config.yaml
n_layer: 12
d_model: 320
n_head: 10
n_kv_head: 10
head_dim: 32
d_mlp: 1280
vocab_size: 9078
activation: "swiglu"
norm: "rmsnorm"
norm_place: "out"
norm_eps: 1e-06
positions: "rope"
rope_base: 10000.0
rope_fraction: 1.0
qk_norm: true
attn_scale: 0.177
bias: "none"
tie_embeddings: false
parallel_block: false
init: "trunc"
init_std_qkv: 0.0312
init_std_o: 0.00638
init_std_up: 0.0312
init_std_down: 0.00638
optimizer: "adam_variant"
lr: 0.00137
beta1: 0.9
beta2: 0.95
weight_decay: 0.14
lr_head: 0.00936
warmup_steps: 372
schedule: "wsd"
decay_fraction: 0.604
decay_shape: "pow"
final_lr_fraction: 0.05
batch_tokens: 65536
seq_len: 1024
doc_mask: true
train_tokens: 409600000
steps: 6250
dataset: "wikipedia_en"
MLP neurons of a small language model. Each row is named by its layer, matrix (gate and up: input weights; down: output weights) and neuron, and shows model dimensions 96-223. Each number is 128 + 24 x the weight over its row's rms, rounded and kept within 0 to 255. Numbers have three digits each. A neuron's up and down rows have the sign that makes its largest values positive.
After each neuron's rows, "fires in" lists the words (lower case) most often at its 100 highest values on Wikipedia text that the model never trained on; "raises" lists the tokens whose logits its output raises most directly, leaving later layers aside.

L8.gate579:095121117083120091114131119129155134105155131127101150116137145095137121175145130160093109128117142126152133118109132119136129119151130119143102089082162127156166131072142129161124146100164121159104144151126152098131132152095120109137086120107124125131157090146081098159143104129165125117137115142111146142103156105149152077099136136138069126106126107150105111130136134133113088124102
L8.up579:147116133093140136105120150123140165122156118137145159155139099116110078159118089138132122143098109114118122153101117134142149098177105123102107100126102142126075113094159106165096149147121098139123145152100179130108201090127105118115118149138121131144143145136128142157128149135088116120148097083080164152114125158122143102126109154117089091132109123099126118145126114128123105123137
L8.down579:123164144116114124164090139134104147129134124104072140133134121129094131115139115110128178124104107138130125143144127136117105093138124180177119086100159091159142136096136109146146167127119131165125092104125117146130126095147119158148177123116145125114100163165103062132153187105083191135122123111127094127150119071090135118145116116112180149126147100095147139089092122138106132114091
fires in: "would", "did", "will", "and"
raises: "n", " I", " Roll", "jo", "ings"

L6.gate1026:159110114121168087129112139078105127118112151133087138123147108132132117113100138110140168129091131138139107134066116122127089124067094100161128134083135104133121108113085147109149114114130104131121143060055127127125084159113124145089140142157174116140168102099158149155120109100151109135122149173132110153112167125151150112145089148116168131164131124122152114085142137115133136136120
L6.up1026:153121099140121103116105122119058086115098126159140108102120123158114111108152110138115136112146169135130099118123137121124150135146165089148184152112144118128138121146134151106150142166103120180126104119126137112138141140126143105129104133113128128128120104094108157119127116122127159125107131108119113193178138123124129122108113187157141143116127127163098139145123123131139097094125
L6.down1026:108149131084122121152148121117113181125157143117132116105093143131128113100166112099153132170121114144086092151108138140148129068135095102130105094123088164122134111128136104094117156111108132115163148079131079112132101130157154140112114118137101127132155135152118168153136121125114123119094102154139130103143120095131119132142135121118130092102178115119072114100104136142124096153161
fires in: "the"
raises: " others", " other", " original", " rest", "se"

L8.gate1177:122146110124118145110130147090144126125166127121140104094110127164112133198146106165145140158120111127179129127143122131117138134129138107143130152122125150131105143092133099101148101122120153086121088113123128101129124123143110083111123146175186112113163160125136183127132135163106075096102101136123125108116144162175142102108123158081099106136115108108099144170122132138125120116151
L8.up1177:108153124111116139135133092133199121119173132140147114131105097151118155167106108102103131134145130106112103069144084129130099098105171146109140106162068119132139139177116092118143184152121176109137146103121114080098121101145114115136138113152151093161104150155177148151126154103153139078119173126105116109127125125139126117126134159139112131167126167122167100143150145179132139156125
L8.down1177:123101129111148107087119133118136123142167171128123081160098113146148109169119121110095145102096143141108148116114110157161070124183078144154175137131126147103084149115117131105143154141141128169119116111137114117128097149091153109081124157124169077097129122120147125081154106118110136162146116116159114086123151127145137116156115149125081115143064143103080114150122111146149074130126
fires in: "was", "were", "be", "are", "is", "been"
raises: " needed", " carried", " performed", " achieved", " provided"

L7.gate241:073155103114132136143096170107109105081075136133113177093145137113123148181160160117149081111099131141142117113132179156142144126137144150122124149124130117117131103114102073106099169167106113165146152160152122138105122140104128159114138121118104105148101113094107130125146127117151125080150123123143063137127105108118133127149103142146104119128141153111135122137092159112102106113135
L7.up241:109127100121138164127114151122147159119127133100141150117144133127131130073117124127086111107134137129160134166125157147142167135115133131135052146091121100075161072068124095126118097076132132158091156140104134145133118068114135137110121072092132142154138068109065147141157109110132152120087141120129137116157072136092120146145115127102115131127151094117140134121119154118121114151125
L7.down241:127124096122092133092144068114175092113105130148084125133104141163132165168147121113143143140083140139129106146142154126101089123147141166133140102140107129101146172152113148115110121113129140139143177162134212146174107169098120108128134152145128146101150160130150133134111117170145135153143132113092143156144154071102107142114119134154095110118159158141097113142118107125121144131116
fires in: "and", "or", "then"
raises: " create", " continue", " have", " receive", " write"

L9.gate490:117164134128091104113125121074145096109115144161129118159158145114134088147121144122157116133099161131169123125095138139119098082103126143174159123125122131128099098087140115114132134149123106096138120092120160122101140116130117126143132153196137113131108072134141124123093134104187082143076149166103150129106118095115123108082097160152120121133152136098132117131094149096122136132131
L9.up490:144128140133099125093170105108145126162149111159114078172141118122155074130127130095127142085109133114150113129101154154113129111088139158187168146155145153104122115107128158104115114161127100116164102093119134163099181123148100100130083165172106132069120060145175087094104148132155094131105131159151156147096136098133108089093118132132152102122117140113123119095108150132141123134119
L9.down490:144125112130078146111128125136101103115166115118117067107120127130162112128110146079095156115107140147146168139109139153156170122107190111123111169107109151083107168111125122098139107115095086133111153107134163124116124145145101173129143169100119116093084140124114135055121133148145102143088094128147152157121170087107134087096142176142184137112115123098111094091131129134163155103137
fires in: "the", "to", "early", "and"
raises: " ", " eight", " tw", " n", " seventh"

L6.gate1179:162150126083107108098123121141167128084137145129119162175176091123099141155118117124157136114084152114115147123117107121146135101161113109145173121095121159124129118145156095111147099142111114139117126056104090114109165151143142131098129077158079129091129102155068130137143121114107097108123136123127153107077143110110114116154158142139138123153136094092124124140102170114102102095108
L6.up1179:123152175114114101082150136127117109082140138124166142110141090097123097139081159125107122134177172167123100151133086133145115129108131142165113183091124153106139128125169144170122127101123130189115123107118108089150100130110121180131141100135116141110152150111129104195116067102140117144150139134128163115123104116129129109120098139132184146134119136133123162084129161139075098117123
L6.down1179:173188131092134123102178130161135169100110102126131141136180147148137120085148100107140149128124137146125102114127115133101122138112166106126142138094103165109146145140141134120180142100166109152110142122095089116149137138154130114147103108130115151099112115127120125133098145112126063132131174093160144078149112112103132118106092146135116139141122095094086125116126135194121157151103
fires in: "no", "the", "any", "every", "each"
raises: "one", "way", " other", " others", "b"

L8.gate857:105106151104138127121156156142127133137148118138113162125122101140132144178084142136146138129113112109125137067112132116160133079122125128155100057125122160156108100120122112113109132091117085172115110130109117144149117104097109093134146170152148102143149124081138149112163109149112054134156077170137122132160133129113122097164107161154102153092128147141096112143104130143111144095120
L8.up857:110094162107142097112130110139144092111120143118107098192103155124107127163098156126149141134105085102140127140106149164084126111157147110107092118090118142177075125092142136113128141126116102161155087125115095125145105144158095131117101136149119133113142108124137135112145106143103127132178114181138121106121122095127136111137123149154128136127123141132115168093125119083156135109108
L8.down857:107157115148107150108139115158132121115173075161108092104117122150146124139116135081137101097173082078110074144112127124119153107118144178164124140129113129151116141124122168145150068143107123129122122115122192118122098140136093099104136164152153114164152130147162093118118140149182156120140110094131154122132137079128119136138091138133129185157133146133100122121106174122139138090102
fires in: "in", "from", "the"
raises: " ", " early", " tw", " which", " around"

L8.gate850:115138133117155134080138160123104125106115135161121192134138100077105169141131151107125130126109118116144143159122165140107105125127150155139096106120140124092149114097137079145105115086161131141088142142132157105120129090114118097070133107149119121186140097108130130108129108129143144099099101110088122139149131105122120177145131213105101128147118112104134140126137116142125162126109
L8.up850:083114105071134112115122103150122140112103103181126094129116124097127142136182156131151125128097126117131120142114117131138122120137131150150172097163096083129151148126112124150146106117140126122127127148140177099164144106108125115094100112144117123142129140111129137107134135128159146116130079104117086160098128139157104147155150174123098136105128155112093133152109117091117096151143
L8.down850:140146100135134136139146089116132103116145117113107128134114139130132152121118114128128127139121160133153123127188181120116080098133140210117134086117124123097132138102140120133084133110121140135124147177102144118113120128176148060151148118135110154119127132130156112154122138121134144132108144104122136178146157110111127130129155130123148132114160112133132101130131064126132147128073
fires in: "to", "would", "not", "and"
raises: " make", " continue", " have", " give", " provide"

L9.gate316:120138098083146137119145132087145137114104110124109131127101149122144144178110107124147104125097085116123106116144123187148153153137096080142120119149138142122160074089111103086139120134124116121124102160121129072121094104147144109126112124180106127120102119125144136140133128092118066137111088158094099087128106137153152150092123138101108116172121131114132139108155142164118112086128
L9.up316:131099145100127150109133133119162137138143128136139132116155090121112157147108129117115111091127098125102097125147127172129153129139043122130137158150135123142126095147108138071149127167129142131123122151137117119153126135147127117106139131204130093084169119136141111122099143102130077138130161161123116123135133116141113115128134124154140132130110127080125091083112125195144091128198
L9.down316:155127147108127148101125137134166117111118123152142093135139124122113095149149132112113151129111111123073122071146133185128143170143103079131113134134105160127100116137120130125086128167120120110119120162157153149107115132125127112088111136161154112123140115138167143106102178131113128151148109192145147167147206134161133140120117154120112152136139124114109133107114165129102119151118
fires in: "was", "been", "be", "being"
raises: " created", " formed", " established", " founded", " built"

L8.gate671:087159113154093132119082078128117121120137127096130126067103152180108155198116114084102129145129123113123155111113120157094179156126161109131157163135137129104091115106117138105177129092091147129129164135137146129165108115139134130141132104111117127124137125152094119128078123096139121135174109140135132146123104113135155110148075123075145121175159101137138122163138179110124120097108
L8.up671:157084139123116104159143101111077118149125125097146125135114147103135115114128117088104088105129157132115085108137160122117111121133108099115188138118080143157123159092164099149118111158098135149133108136136119120139154141126126087087169142144128123074117151141111106101138144103134105125130127125063138097159125142150105116170101082136163133120146145114116166128090147157113120120137
L8.down671:104173099120149158136133109142139136132107121140152130160102155156132131118138143125137142147118127095125115116171116137118133143147122151170191139122143159128077139125141126133188060127136144087136133104120168108129141162086127136111101120144124127088136165111113130153142105124122083063129121110114117149093115178163154142143079125135125139173086133100190112177126136147111138162122
fires in: "be", "being", "been"
raises: "aring", " heard", " dropped", "friend", " changed"

L8.gate550:102092151140173106108160125099130109090145117133121151158085098147070125155095130095162134102126141088124152116074139101133107113116058107121121129122149153127126119162124135146158139156099108122125158123156110098127118155129103116112082120150117107079142133119162111114130144124112142123198139150139118143165117082099140111137107100116121111133151152127117154103104148176127141087136
L8.up550:156104141101095163098138156144123145136092125126147093154132133105139138165125105141145148146093086112145133076107128138116135094171100138157117092078112150168170116089137128064121118126149126097145115151124125173120092109123116130106149123124096144132119129092125111085178138148108113095110111139127125106161141111100137171201122099139116118092090157155138098097137120112125144130140
L8.down550:110137102131082134104122104123137130133115131113114145113090157119133135097105119159115123059134136094123133175144122100095112130171116141150101158152145160079162160144108123128096142124120106154096128105109108116125144120134126099153114136155100087110118143123116093125122087083175129175111153109152106138129167104104103104058114133133132136100103138097106128138125152095139160099155
fires in: "in"
raises: " ", " December", " January", " July", " November"

L6.gate489:123110133124133131124144141117153133086097146147109125098119155158096125152155088135154133132146104139144137164148133134110096090137125137141111098093136111128112125107088126133087055108079124149113132135117139123114116104152139136131141094134089120167123103077145123137133131107134102135111089146115133099143184097118107169141134155115117119159131104081127137103128094124131159097059
L6.up489:133105102084126108119143126141130146170119100170149096110142156111139077115120108134126152086133063109093093111118089132151116124105109125138155127150195146146119160120150143160127099123081122126146141147143152138121136107177144148109109118129100130130129148122105170133135139102147129133155107127096130117122129187159129138160119089100087154130128135145117114105142126139205146114107
L6.down489:142133086113131149174132099096137144120113145145094101148126099116080152130135114098116114167127106108158127136213134089091102059148105212141131060102150102130118162089118152114102144115126149135096130160133109128139132144132125072099137110137136156149127095135160132103118155149139135122109132099112113166118161115150136131102137143140094144124131098126118123139137071127128119168108
fires in: "not", "to", "t", "also", "would"
raises: " have", " be", " serve", " exist", " promote"

L2.gate963:099130113139100152191143130126146111113131129141127124132109146125120116151152154121109100118073120143134145149154141141119093129115157150077122101161114129095141136108116123113143126083123111117128161104160109135151156107157090125141175124137141155101144098128140124135140095143102122174101123156115083178129088086177164155119131147073133152122130111130096143146159103143099146146070
L2.up963:128134123123101117169143201133126137106102079082135151114109147142124156144120112095123110093133094100133123171111152098119064077150142137094151135141105084126143135132146134194104152120105115125097157131160122124150130127135137136121116136159145141119122095141175157137101137126143154137077129107094104173094128115150102137123123170097117179124134124148141122094137144151095168117096
L2.down963:126182127167103122127160118114136123110090128129102149126125139173095167115137122123129081131139119135135137138155124087127125073133125126141129074121116080132092161117096162147117137127159119080149162142130145121118163126119108095154111142185129120105083124103144125168109138140120119108134117128141073205104153109135130129151146132143118096127116135108104120108133086125143133170134
fires in: "to", "could", "must", "would", "will", "may"
raises: "olk", " provide", " produce", " promote", "ler"